MLP neurons of a small language model. Each row is named by its layer, matrix (up: input weights) and neuron, and shows model dimensions 32-127. Each number is 500 + 50 x the weight over its row's rms, rounded and kept within 0 to 999. Numbers have three digits each.
After each neuron's rows, "fires on" lists the tokens most often at its 100 highest values on Wikipedia text that the model never trained on.

L2.up84:461482603552453533560483523468496573426586487582484530476466551401482406566435535525486539483493475493525558506413541523433447568456512500485480459558480463503534563537510593492480576472492405527478396511530449488540464557466456511532418547495402455492486439512437391585443538507566497433
fires on: " |\n", "\n", " —", " -", ":"

L4.up506:497553598507503554533611461576540415494588491549522442447538641523426472435519501499439480505539536540459467490460414410410471473499428438580484441473549433491458501541478525520479489380489518421483518596527478542537499544473535539453454509505455462413469503505558530501577443436500508463
fires on: "l", "el", "ad", "il", "all", "ul"

L4.up315:461471538463492478544531576585565530492537499442458443495514450482553539389414560471442519460457552407498608470434570363503472469439459479391454454558473403510431503627474536516495492429609516535463490486499472543477394463478580583550497436430529560483468486506531483573477470450552527466
fires on: "ro", "t", "n", "nt", "st", "re"

L6.up556:468479490463494504430550580483508539504480477503499418457546506474533582501621452501439402598468496490508421532494440543510406572555479541457463537476469550477381481493495449460450497457590454442470473431498513526503500560556441498488644521459463468521525544429576517537578526535688378557
fires on: "l", "h", "st", "s", "ter", "id"

L9.up405:522526478482474597510561578491525601491451484461622491486428459428480428544557415500446513603572493452468515477444513500456553562602496516431452490474590457364453451461444524484540566509492452456464490461609539623512489421465494524413500503573578517495561489494548511532447564525466504523
fires on: "s", "b", "l", "p", "t"

L9.up276:601564517536469437547477416436531501449508526474525510475501504397423414501489506426467498507603503482465522469554473490543400531575432458530521439488495516414524583541454509526605499482398491446491514532491410480540496496365517440424487516520508501432559514527541498468516502484436502558
fires on: "ou", "s", "ir", "he", "er", "ab"

L7.up167:494462446465450447417456491546479489566499469484439460509532485500627566478565445428462455508459425514562467510543480445471472473362487570457387482508517456531515485552616482505552478488499426380467465474522492511507518562439441547437554487490521539537501506415477618482499522407476417515
fires on: "r", "h", "ce", "e", "l", " cont"

L6.up432:418312516485449512520513543427541515565533555423485471451458538494496612494447508469549397523469455494527475451440511503606681481486480543513542522561453502506519474532485513555470524449502440538460416517465498505432463506482526644573469552424555532399443526516621525492473534488635432584
fires on: "le", "e", "er", "in"

L9.up26:557481556579420459522635535514537556566439562465461538495476541534556574501503603453555498512500460496466480437475453486549582511518437461496494541534576485475538464529476520519532567562618442534511512496519469486497511392475497418539529486562571397525502469519525445516414461460471541536
fires on: " ", "e", ".", ",", "is", "ubl"

L10.up482:432443452509508601424562499554502511525510498467539578470492499533487566483475548506550490467479460467425504592504504540504531582532511454498464615506409501439449489514461446473577571449414535472506574577557477505540487539436417497524633452423470541489496607595435431504499517490495606552
fires on: " f", "r", " for", " F", "res"

L11.up219:525515570477485445502437558552553570584487526444415557466550478486488428403490459510606408575447549602516497397525501456492499558567541518489486463480533447514502497525452487518585531482455495472430461500472471439526502470564553414476498503532535489594493521577512604513549551523487482418
fires on: "b", " of", " T", "ch", "r", "n"

L6.up624:540458546462470428514476588562532567484595496516596450533474573435476579509434553441543402434463483482514543522490400479492480471581513588535518370472530523513506454445532503510488566521441500509425417541534460518433470499490430506540398500556430492547564536463506486477466580448538429550
fires on: "t", "m", "all", "d", "ind"

L11.up479:506399509531508532560473524564343556477510509533499537452463484551499599549451455415541471451494408486552423470518518502437536567493482615470554528414543508363472453581529566398468455515419516536397490516478474520468559448535488469416448513522482534444403507475440518491519488438517405472
fires on: "c", " ab", "cc", "n", " d", "s"

L9.up258:536512516474501544615523413459451497390539544542455556519471540455641578481524461491521499450457513533568515471516549494563479471502481381474497361455393455514562533575482521451469473535577447589446481439478499560516562471465548488433553465468493512507486448526479480531581549484506481538
fires on: "en", "el", " l", "m", "ol", " v"

L10.up655:459506458542514550483523404548542478486533451529471405459485554589512528477504505495497518555541470586472452597533462471470480470577408464535573470519478486535501485531485525459452540541492528524494558447481426500437548638468520508433503521477528487507459443495442513434551418482512503535
fires on: "et", "u", "el", "n", "ad", " at"

L7.up446:505495515472496486483450534498568498507391459467499585442516555501570458510550511509542512461570495356482512486514483454495579500591516421532514489511490540611551515509471528428620525497486422542587497513463520567488504489444628491519536466501463438514565416499532566456527447495575487515
fires on: "ed", "in", "s", "d", "ine", "ct"

L4.up29:533532547523524554531614421498469535565489452501559454506526437559521555497476571585451466415485502470428542468449555457470486513457535442530498520415494487451453543449544505548522493447556460486421520459437521480660542497469506496552556582558541487490443478491442454491459481485472383495
fires on: " k", " K", "ild", "ing", "ak", "K"

L2.up349:342582587572535645552562517537426450511532453509512452474487463495502515463539497541522446461445558445492480415490515568544559475488467466479473572478464456470402645460515520459585498591509512493501500421502499567518560507619501557550528538517491552432511492486506424451426511460520448501
fires on: "ly", "ation", "s", "ions"

L2.up230:488541493459549540393556459436424407579502491599530535517528541503521483493417482512461500499558533522506498470503501452554437383458506521536556604618486467510509510552533558444412428481501443467540497414514536503499519581448466536445493501529545444455487586543401527464489506396518531466
fires on: " (", "–", " ", "ent", "ack"

L11.up535:501473492501534483489529447534495537516507515506502465445489584492501501410554484420569489450507439610504489564393496480431479583487543470585548480614547576609417433435531530493496433549451424448479549409526523437494511552485509477559441532487526464547518459549500551500472576534504522508
fires on: ".\n", " con", ".", " al"

L10.up369:505546492513417381509554443614582491419513450472433441460565466580404492512572458563446501464486521561531608425572567549459561407610525531448603477539460460480463497570507517544506524469485461489450402499562519457532505483489503575483578530527466444456556530510468511447526579468508487478
fires on: "et", "ent", "il", "ot", "on"

L4.up154:488448504545456431553509448510487403449520508476466494563433608364453399545514421540603505474520482577455468482505438474552495523504563509505525482464488541482524406558478502535501556421563512501443462477453514428479542543452538584519409529474504499552446590426463526459552489519589499484
fires on: "ng", "e", "ld", "\n\n", "x", "ver"

L3.up83:403437571537491470431497516480559401441445441503586445481536486423543463473539424455449550466508457637520541489548474479450493545389421438508461556483543556525499504546484560469570532425593528536508437481489508490478399521551455583508423416583554518487535542540470503558510392448470442423
fires on: "\n\n", "ical", "==", " |\n\n"

L10.up478:583455515454573506425503444561585528552427601510449539499514489499547471477450570494573490477409515538390472450532506509528539460566474478462480428519489563487533492508511489503491472569508495515553531513506371480520560454474489551452490541471531402511429459514509564469466429458316437466
fires on: "le", "on", "ol", "e", "em", "ubl"

L6.up484:530515518525530471501524600442503509566563566519487566420472495569428537488559394444489514508414512495559563575487523503522610599511558437474539530407516511520507540509518589534462502551449492452439496525547542488524533447552480565487516519579515529535519519470446554463402507440401525414
fires on: "n", "f", "d", "k", "b", "g"

L10.up346:476534562497522463486443443499476529462478474449556459533441538508546429469513556519531447396542412481415534450473514441511407564516549530508533504483424502472546465534470396477551439388544530481495478565558459498532537466434497399455532507556517530541552543522537416554491561474513471406
fires on: " s", "er", "ed", "ear", "ar", "s"

L2.up499:478460476639504496486553372541547458552422554519485526418477541553411463523538481509425500487537593494472512589538446408444463546510539488527481512529508561402488477458465598493446501439526499570503497538532503535495561457560476436547471510514494527577508485424401515548510459474500509483
fires on: "ur", "und", "or", "ew"

L10.up436:447511528564513573464452504482506563554393539438517460545562551606447479528490476487439473492507460537483503426568567521513469472549517469524598511411481521488526630499483469423400479503497531477456387556469464390512535510402553500471555514500511445578427516525548560468450538537521524496
fires on: "ary", " of", "y", "ar", "ab"

L9.up357:488518528370414506431543485528590509437495458480498470511531411451463571578520575581533385438536534432417478511492523468476478460536593485407502553434466552462477523488510471487515495438481602497513452507415468585464594462448484484526582522454497505551522463525475454465538438432492509556
fires on: "s", " and", "at", "an", "g"

L4.up86:554517525496580478431618547534498530540490528511514477455536421561461537599470458458513460546485558521444528507482532539508446496550473507513459470525472532348431527552496617405541526469461539562508433504479590465490480485459645547542599547553551505563498513583551494527465556510523431415
fires on: " le", "o", "io", "iz", " Le", "ric"

L2.up149:426533473484549465484407489460539563539543496491501485462579499408516570456420522511642433516433571529513488436504482424455533498640565530567496486465534574492594529498650558479452550445500538501453437517496464428498457520509460452533498547465466440514427476456446498548468519486587573563
fires on: "°", "o", "and", "as", "est", "op"

L7.up406:486512529478461475528494491407391427616546408473460496477452483559548492510524471480454574502534564498505516493560478521403505517496508518500468422517465558528595503501519499524520571559570513508501481447477488485526549522422458507398501584454449427438463516391507482554486426503517549549
fires on: "S", "ec", "ol", "ed", "ion", "ent"

L6.up37:468539552460492505540477472588571566542407468437505487532549568440529465492478575502590542518496477494505504464504487443452450645466459517463362558458561529465422485502404433420516467455469485443517469504531574478604505530461535439487483556449571461449493543434512461549477439512495519505
fires on: "is", "s", "iz", "ch", "e", "er"

L9.up56:519497663460526417462514451486464517526513453548468494486436539413463499414505548441474401472585436550510429540481593458525608486481556504435601542498421513527571522533504530463489452396436512499425586598477464530517432473486502493472547473480486461439543549434561411522470547510415509500
fires on: " s", "ear", " S", "n", " j"

L9.up590:541523468542594559475489465495509405443405470552505543509391523496485551506562496497466531597464529417511488494503530502463643427496512497522540417448481498478591483476469473512529549477468492461600407538620475528484511486473592530480532474512473394466547562423501600460478537490536395552
fires on: "b", "ed", "d", "os", "ad", "g"

L3.up351:535450512569410511495529513510523522465528593505405446522581509454624483522496509408626485410496409478506490485467440501471611499576533478535418503531452484548515469494513510371468499472531439553517532580519520503489455525476402453537370513527474502578505565420436501525495565449501535497
fires on: "o", "d", "und", " in", "t"

L3.up744:489607483489479444541468458515509502527533464508482451485525476530478543519371491446445399463485423556503481467388460457528491519501422471412459495563456473556560434568445528512466468422487519525547459535541541479506514525517487533506477625557514624457476524482462580382559564515439476520
fires on: "le", "a", "j", "ri"

L6.up161:458440498471507576504529475540457541484579504482455419497469617556556487476487528482520507488444536550427462527452585532576411627549404444522529474537470468464465578519559478558457479543566507449583515544525432513457447534558557470394438571516564491471447427490427564482446466525442462526
fires on: "ad", "el", ".", "ry", "l"

L10.up299:419682437552515480508492496477540542424491546515437432523549533531575458481537486597542488511457403510604465549400461576475574469501488517473463480558573565416522516428479527409408591532541490387478499472513559421510519524525471514461481572598488505528485543492506513504542473504508478471
fires on: ":", "el", "r", ".", "e"

L4.up190:482492470568473466448464524532490495557546421451457505466499446438473572461473531610396523457500553395570452547479460489519509504478407491515516636442513534571465458528549424518518464475578514485478538431562543537483422470428441482399609516550587504633505546502483556519535529457529499521
fires on: "c", "l", "t", "e", "ro", "at"

L10.up17:517517488577563506532453535546493605440451479510514550477397523531481501531531530471477465551462487589555492501487529543475403504457515509567530449508491529448481559497469485477428537462486498470481491458422360413415527535534446492425461511564529507553429506503431443526551493558558554556
fires on: "'", "ir", "ut", "ar", "ic", " G"

L9.up582:526487532477440541526411544536484514504548516511573540478452477441530582418558527520414472419486427457537442583514489467477455541442505513485454446557506518556574470441634510573576511534415501469514507493533437511468396558531446450478542435500541474464355516556486456519521498487538521586
fires on: "in", "outh", " an", " d", "te", "n"

L2.up705:478465525471562515428518536522548495523498529436478498548479381482456406518510497570517510420506503573527426496468536496510470467440541513524436462493581581462516452578490552544578482414526507549468417526447470472457517500582515606450439462509560607438503459451493480495511457384511486502
fires on: "\n\n", " |\n\n", "and"

L7.up110:429453439470565468459641522472487512537547477453491530472438491393572541540527577386504515433456494480510390455489412482456479460560443448485567491631575543490475484494474518452481472517476504532486503498462541530464566442459518487457550514585360496459478477419583425474569561590487502503
fires on: "le", " Le", "ach", " le", "amp"

L4.up20:526493543539519510663493524498563511493495431529408546582469482486449531505533502510471576437529606482490531502501484437551479529548470553514512426537544448587534516451498389480563523461519481517463543410549455572537469524522592555536421504456543442554406454515481511474668497441469512454
fires on: "in", "ed", "an", "ent", "ro", "ind"

L4.up67:482484602528540521407464542474490547553471543550423485543415429465528515479482468416411508553524437534501476550479530508481535485488467568327451576477674494436520586453544470493490518468463545505535497472497541512396464551533526470559445418580499517454570484516387472401548502440451491532
fires on: "ate", "ar", "ee", "ated", "al", "ive"

L10.up498:485490480503561482543484431482522530449488531489518467506504545545509604508498555457536453478440512467555476431416562582466447479525435541438445568528443520452477495515508549504450535591592569492457518442460565510578442568537503466472424557535534513478494488594470559500456536515548577549
fires on: " R", " r", "u", "ad", "R", "os"

L6.up438:484430566447401496501445527540546483537489490612556359513453524495498425468472507522471510455541480429477527507495511500431533455532529498503582381554597524505398346505535531404446551443579513555508487478485547480471473509490480506553518567535415494527501459560390548436513557475530522439
fires on: "ra", " m", "ro", "\\", "w", " t"

L6.up635:507536538488507517499492475608395477506419506563501444508485542551505531404483510522453550515549435543404494403524507460434471518475444549575549542522601507503485445526544577477582525569440437524516474493561577521539392565465565499506520499587497538501524521399430578450483432500508457470
fires on: " o", "or", "is", "u", "ip"

L7.up9:464548464463473518440590555447576438495528488464458480444397493507549516510588468326550412437388508453413493503516430469542475494495344515469618517499412477470446547585494511480473520571530459546487458494566567466557492517481531524530469555513492461508522490465464520564573571532462558523
fires on: "le", " le", " se", "he"

L9.up311:517434526509491489585450598537448475454485445514534484551454400529513570491429434399565537419560548511465542611473505461519462479517543519499528515462532528488545522584500514564637480561433452449513558510584516527443535516502604471483457517439501533415414478509506471429607467504477522533
fires on: " not", "ent", "ed", "ist", " was"

L6.up622:506518512508577578544502520565545451475544545553457427493442555447507468456461529442472464483522457495524567446569578513431510479470519499533522475537506615499445519472454465560493479481415492497474495513599517542570562474468514522536460494485474432607532384513463524604453569511537419528
fires on: " d", " of", "og", "le", " to"

L2.up477:481437487412504464467517551540476469552543488502522447585546546434472521522473521536573471509549486549624530432515483544468554489409554424505495474415516461356522477516462560544482489314517481456515514587527475534527548565548454398484406516536512535513482549407421487544538458512616478476
fires on: "ver", "N", "W", "\n\n"

L4.up11:474639554451502559439474558548455565522429453519521496556475553410472517472464460454468427433524538515521619432508630488508517515447440484503535468433468513425456538513500493515455487556509486507511509577570490552520533432494523550549371470495519469494517461555556529454420517500490429506
fires on: "s", "ong", "um", "end", "ip"

L4.up370:564573533484479478425520567502453445572474505477539550505468523509516410446555518512403533497499430503537470530390497488535505605437524439478450429587495540386536429453517477440532499481592388493457524494529529545523589474427399490401540537541538509491483446513506471516441478457480576498
fires on: "r", "u", "er", "ill", "d"

L10.up214:515419480489506560517576511551436557396458473590514383428526435450500535555488547452445477514462510562476584451563496493443585555540494491497413504529514558515496573578491557529479517420493472493528496439519579467462457532569620500472512418542520486431474490480552541394432520508558443483
fires on: " d", " D", " o", "od", "x"

L3.up357:513527500502501460591449520609513472687552457424506478499451591525566541503536484507576445590504486516514572450489465556436473492492495499460503487501490450464522556514453532414525563561513494555508529519525469433537503590476606439566456582465591504498372469434488482573507482438540406472
fires on: "se", " com", "over", "id", "ire"

L6.up600:521465552478469509583484575541490478492458597578477443403456513410426457483502471491452464518491531528480567410618474505424528562496490506458541502564510596488514411596414543513510506485521475485539448475527558387496486549546532520486425561563491466578487475568458550493502489481526518432
fires on: " D", " d", "ro"

L9.up70:537529381467482505506606581502525511499577536483487491470490492581510522478505462560515528419505499484543530448531513428458407538448520529454510515522493499494506502524495604558308555509534536508483499530524498507519434519549582530436443526381481475402416508563545497549477458496450414536
fires on: "om", "ost", "n", "st", "ag"

L6.up500:392495487540513537398575477461500525569467455547483538474553517423514540509525535431519491440480505588519458617457579546412560547458473509525556427564538573511514578408544458490467390550428437475467436516483469472566459617474552529598454552443462493516508554472576474459607517575466483528
fires on: " th", " al", ".", " wh", ".\n", "oll"

L7.up299:488486546547454551551502476425579496480512563514558515503484525463500518486546489492446475507458527520425438469532542423524438520608545535406496453540412559485472581427494481490578547512488383502442644577445514560498455524476504521446549478571444535527468459492500562584518535528500609523
fires on: " or", "ast", " o", " s", "th", " m"

L4.up463:486441604545474567415532526465504481492620519464430550453522431497462494541567506480389467524476520603489506518516439485522436562462437452518520492517471578409453487507536538455521528450509577598445521462542524556516546375594507411508459630480399473441502504464513515509487498509454557430
fires on: "ur", "our", "u", "or", "her", "ent"

L4.up209:580519532474463531478570550508471572505574597461513558590400484454537505450474467467571499531510563553503579478482483433512518496533540400506543457522462491578453559574507499521392463491552448518569587583509490422545487443467517513427521582419513488468445491439424547545585477434476503515
fires on: "t", "k", "or", "ain", "el", "ol"

L10.up257:553459460409570524542490498460503461420432519426410527510505465480472527486524584518433512458491595464462485492549514438542548557615435574485565507588476505558560587490547471545447553540568452562419496556540529463522501503517532551582488519493565477494426490449507541414486612513487568522
fires on: " for", " d", "ent", "le", "ed", " D"

L6.up136:469529472591406537517582545517483502557459586488554522472468485488501467524525487574440525478519501521491509586503464457484513569449446552445421459507564481398493449431514487482518489482548477542488489535487573543482628577426556546556500466498552532453475565420514528544548496483463464576
fires on: "e", "l", "d", "en", "p", "r"

L6.up451:472556494588618522557498575502443486499487461547446541484442529496536513480538549617448594453488576517439501557539435537511552465533502495516510537478472522512493473455493396489455501531484472535395469484480547591520407491502438444372553528493483456499470503459476433534481496468432644512
fires on: "he", "rit", "it", "e", "at", "w"

L9.up214:447513459481473442541490467471555572470425509473395503485466436468611571457565555490490475476313495449539480478524499366552556479501574503460475496421490519544558526487514544480525555476492500428512499593469439452499611427527501432548521447508511451471482554564585469518600525495519480529
fires on: "y", "th", "e", "ed", "d"

L9.up269:422512436493571476515541588427499417482563559495508481537445490403555465466492539454473465519457547412538466438492510423378539460480435538406493522498569512420416563485544462579433487452520459565504443489558438540469524451531458490536489567484496449471510465426558561525610435479523501526
fires on: "le", "ot", " d", "ach", "5"

L7.up605:556416471548396563461537523558488537437466499644555479489467370538460523567473495542481541558556507504394471519485422426496550493577491427471471410473487498553549457438422543524452636453414538414476562446528449582490508451472593573468527608550469552483461406533559594545610448506450555466
fires on: " a", " m", " rec", " pro", " c", " "

L7.up430:459491522472537541570518521469454637467477465422524546550414389460540490445501502545559569539460445493533568510481494515460512633481552483540538440548399566476530471426554536493574543466554484535437485527552510480532496547445418468450552506522533543575507437376414480493541479430542391497
fires on: "ly", " also", "en", " l", "6", "ore"

L10.up198:362602453526571423535556444481531492451547427498462486532495428506480509566520518437520456496460426491524499421479521539423442557554478553495446491485437595464485412556551459524456511451490440446568558537517461521525480447505467470457527635498519626470529566539519482539597535588498470432
fires on: "ear", "ar", "ro", " pro", "ou", "re"

L9.up317:525482551514528537499461462515484482481480437466472509566520513486511518507509508444533474579534457507489499418535557411537476481580551561425527469482546522398481569555433559527403464503508529533525521517613524533533432498460529510501479546506480486512559578433436459433519453505446550521
fires on: "er", "ver", "ot", "m", "qu", "e"

L4.up71:563483500475504539495562672522611512468563505489535459489511348499501506494401492494504459468549530518455535523476627474470508609418439625507530555538549447533533530467457477471531563513550489437472455496437574514492555511428434396462452498535497509521458621452525487549463482498472512468
fires on: "or", "ou", "um", "op", "an"

L6.up510:518521535444578473606422513496394594507618474473485503555474476464559507552517485484509519516510465578454613488424559522496586568535489528459468500508572492475523579502433394518453498448567613481494509525498499484524559582489460370549467553468495493551573529487562563484435630462502498542
fires on: "ed", "ro", "em", " to", " of", "u"

L2.up447:486478455512501503475563531461493546540449495534513478484542416475515526577451479385448543537540514545524432610478458566566469518457467477514509473574458488472472376429493441525550533442478506587436506468489571485517548505471500566512519445591522581476579525493528514434441423597494521554
fires on: " con"

L2.up184:519481532473547498516509476452547461560525532466504493457513503559449485630500405407557599572537526541487497608486532483465514481461501446488417546466386544558495481348570546540419532461504544508469494573523440548389414532480436529473563548520461546538479564529424559452424603472483541358
fires on: "n", "on", "b", ")", "]"

L6.up402:481468484531533420447572457616391541454481389541483468487518456617493527493517517467518451475457468501484634427635490511538449509619475479460446504579467491546498537509482471552481489405490457481483522473570531510513566444481492563497481559506503489508487516488485500455451506545501528474
fires on: "ot", "il", "ain", "n", "k"

L11.up720:537522510501507535457460519522498538460485557467516449441487544585660558541584399502531457379460534436511392533520463396553507473496475534553521485447453469455620482622503466501479533517563533544525554424573473570476521449484383480407423467537527477561409456527452474488492517505449542534
fires on: "e", "ic", "ing", "el", "ol", "al"

L7.up288:529508489461481540537569474554585491441499522551469458399545534423447509427509559504514518474504428482455402614521552449471430614510475482537500471504540482467471554504345527455506440501543469551480526548559456486532661401545498368446604457522436423481518495500445494528431434475500557537
fires on: "g", "or", " of", "an", "r", "c"

L3.up367:491452545495438513492484462533618423477518543484472431521464504526574490455490583494502457605423470432532399445433455557529463503632516504486557502507468602481494445454464526500481492525651456605534470520498577466497555520458485527527483466525494461535485509468574477522485417522486537485
fires on: "x", "te", "at", "e", "ubl", "ate"

L9.up692:419519412491471435524488553489468648517501412435424520529492501531584587450454564539437374429415444497543496495461491512551541482506514595506524512461425452453408512517556547484574526442410536428468480610522552466549516567541545541419484539499496525484535502489587494523454536426542437544
fires on: "ed", " |", "an", "y", "ing"

L2.up752:503522497514480530473501499389522666455480508503463539523502534500355443498535424479494535540561570512483585486533635548484534560513460483519411499484436451471546494512483609561528481476531454468445498578498480453515467492511466501493408474521463471514458493505454471476489476484514539491
fires on: " |\n", "ates", "\n", "io"

L10.up184:560483545467488508418541465533493538472474581603497445484388438470503506480498499541541490569531464506430418553496510442501330482493511533483443428447447539519540516501482563503490648456502526475526514418536496570542478494467512492468483594545505503589480506544560500527474512544385486524
fires on: " h", " c", "ew", "em", " H", " m"

L10.up79:526475522449502489518465451476461550464517513463464573427477407520555526434479493437511431495595548469461476443514361504450564486601514521540383442467557510525483534497518439497483488522484463514515508502511363434579500596477513499553488546500449499500435552425472565573511451552507509559
fires on: "=", "art", "r", "o", "op", "re"

L11.up465:466549489422552523484508472520495461533517455510530550559614540573522460482500485412599544510501481458504485497633459473499527457509550521560501593595441407459560554525434542431519552532492397468482581512517527447447546546537498478462431547501407411518509465550383581585428429439426527465
fires on: "\n", "ent", " (", "om", "or", "ic"

L4.up219:494473519467555544497467450434461449546477486485391535521502467535517479464523447484501357492543439536561518455522483453643608557497505520467487508515558494570491530541457530498500493562494507543525492486628586449481439519424529503558481631492566474568509468536529543460529555467524448506
fires on: "ri", "le", "er", "ph", "ot"

L7.up528:562423489446508551508458461480509492481447460535489513486461596429411565446507522448499420482506390517546484610514508470537452474441531464519385510455558530487486485508453522540480524522402555574485551517453475496395515469479585368491544582477520437548488511546471475541503465555496543514
fires on: "or", "cc", "c", "ur", " m", "g"

L7.up332:480577499501439401549536456548537555571382476447483552541497558493513465456435496556473539391468357551447412490503505476440498553585511495408464531495488485427548454513458526462489533550476497523493492547498482520547520497557503515478518573597565464489587504421548501394475489547457492498
fires on: "a", "is", "j", "ct", "s", "y"

L3.up495:529550557545514549489511506492476506461562469530540474485421463552503606449534457520580542518458560555489557541515481502548463547476577486387505483515441549519473563507531487514531593484536468528489459492510559449463535500528462452506521565487557525574447461485420475483520417416453415598
fires on: "ly", " also", " us", " k", "orn", "ill"

L4.up208:463539534546534457453421478430523505536491531477449409521541475506608490501522534539490538529601480526597445517475589564387488482375477432448473528466465516462583510569513563423548522506530531571455521491538575457466519502626553601422469496575550495515521523502529521472506492489468554519
fires on: " |\n\n", " be", ":", " a", ".", "\n\n"

L11.up58:435442507435554426613553613497481471502528561493493517564472489464508546498551521521533393545533469431501532521439442483514541575549458461476563416551589544507482456504488500484491478479450472443468420510507520404492605478535496569358469446548461537531584447470470485415519583547424462489
fires on: "ol", " e", " E", "le", " le", "he"

L7.up342:425479509518481512461647561547527497478515549498467429436440418457492585487503532471495406557521531588475436450503529503560506537473536583498490477451463491459534475591461498481372550492505597443469509379567527505550512489487498424556579509515556460481536437543544529556457535502468543546
fires on: " c", " m", " of", "em", "le", " se"

L6.up627:521546561380386465568546540524477500568568544481508457542513512453541487541493535515483517509529517553476500569528487460440516465627513489434459436445614521573511463380465461557529535618559497472505465513499518556535556605500489559440501479499481466402458527473615480472486514508392528447
fires on: "ed", "ot", "ol", "ied", " B"

L3.up112:519528594500547486500553446541511489533498522447464487430544416483515492477505468478597435586702496564561421490503547541476527480467489474468499482498601496395442474542475509438549508564451404461523501602517543409551411594421513487473602479467533447559583580416423462421511389498497535456
fires on: "ot", "ip"

L10.up107:522532545518508471497467528539502435554489455557569550606460459443509543454560519553469498506403492489556525376515571547517521471457519538456659425489434478468497491485473528490516510506517512527527544504498449538474545497560508500423465518529581514399439525672430475514387493542524450514
fires on: "m", "s", " year", "i", "e", "um"

L11.up80:523505524484494440546474584425381585524508491442503504469508517520588478454520455536532377576480468576492445498515503465434476540508529510587436450480549583554579574522496389516394517386519485433561494500569444451472566519525625368464422566473533504541478523531448502495471435484442519459
fires on: "al", "r", "out", " of", "ro", "el"

L3.up33:480506458521435434485445523481520442509436489598563488489498452525575430523536379439410467439461462442473442403511505619501469444434500491423518539430531481461511534525522579537506540483514513481460522515485539520551371501534458473433402561580504528513441378565477568527511497542497570433
fires on: " res", "ab", " comp", " r", "al", "R"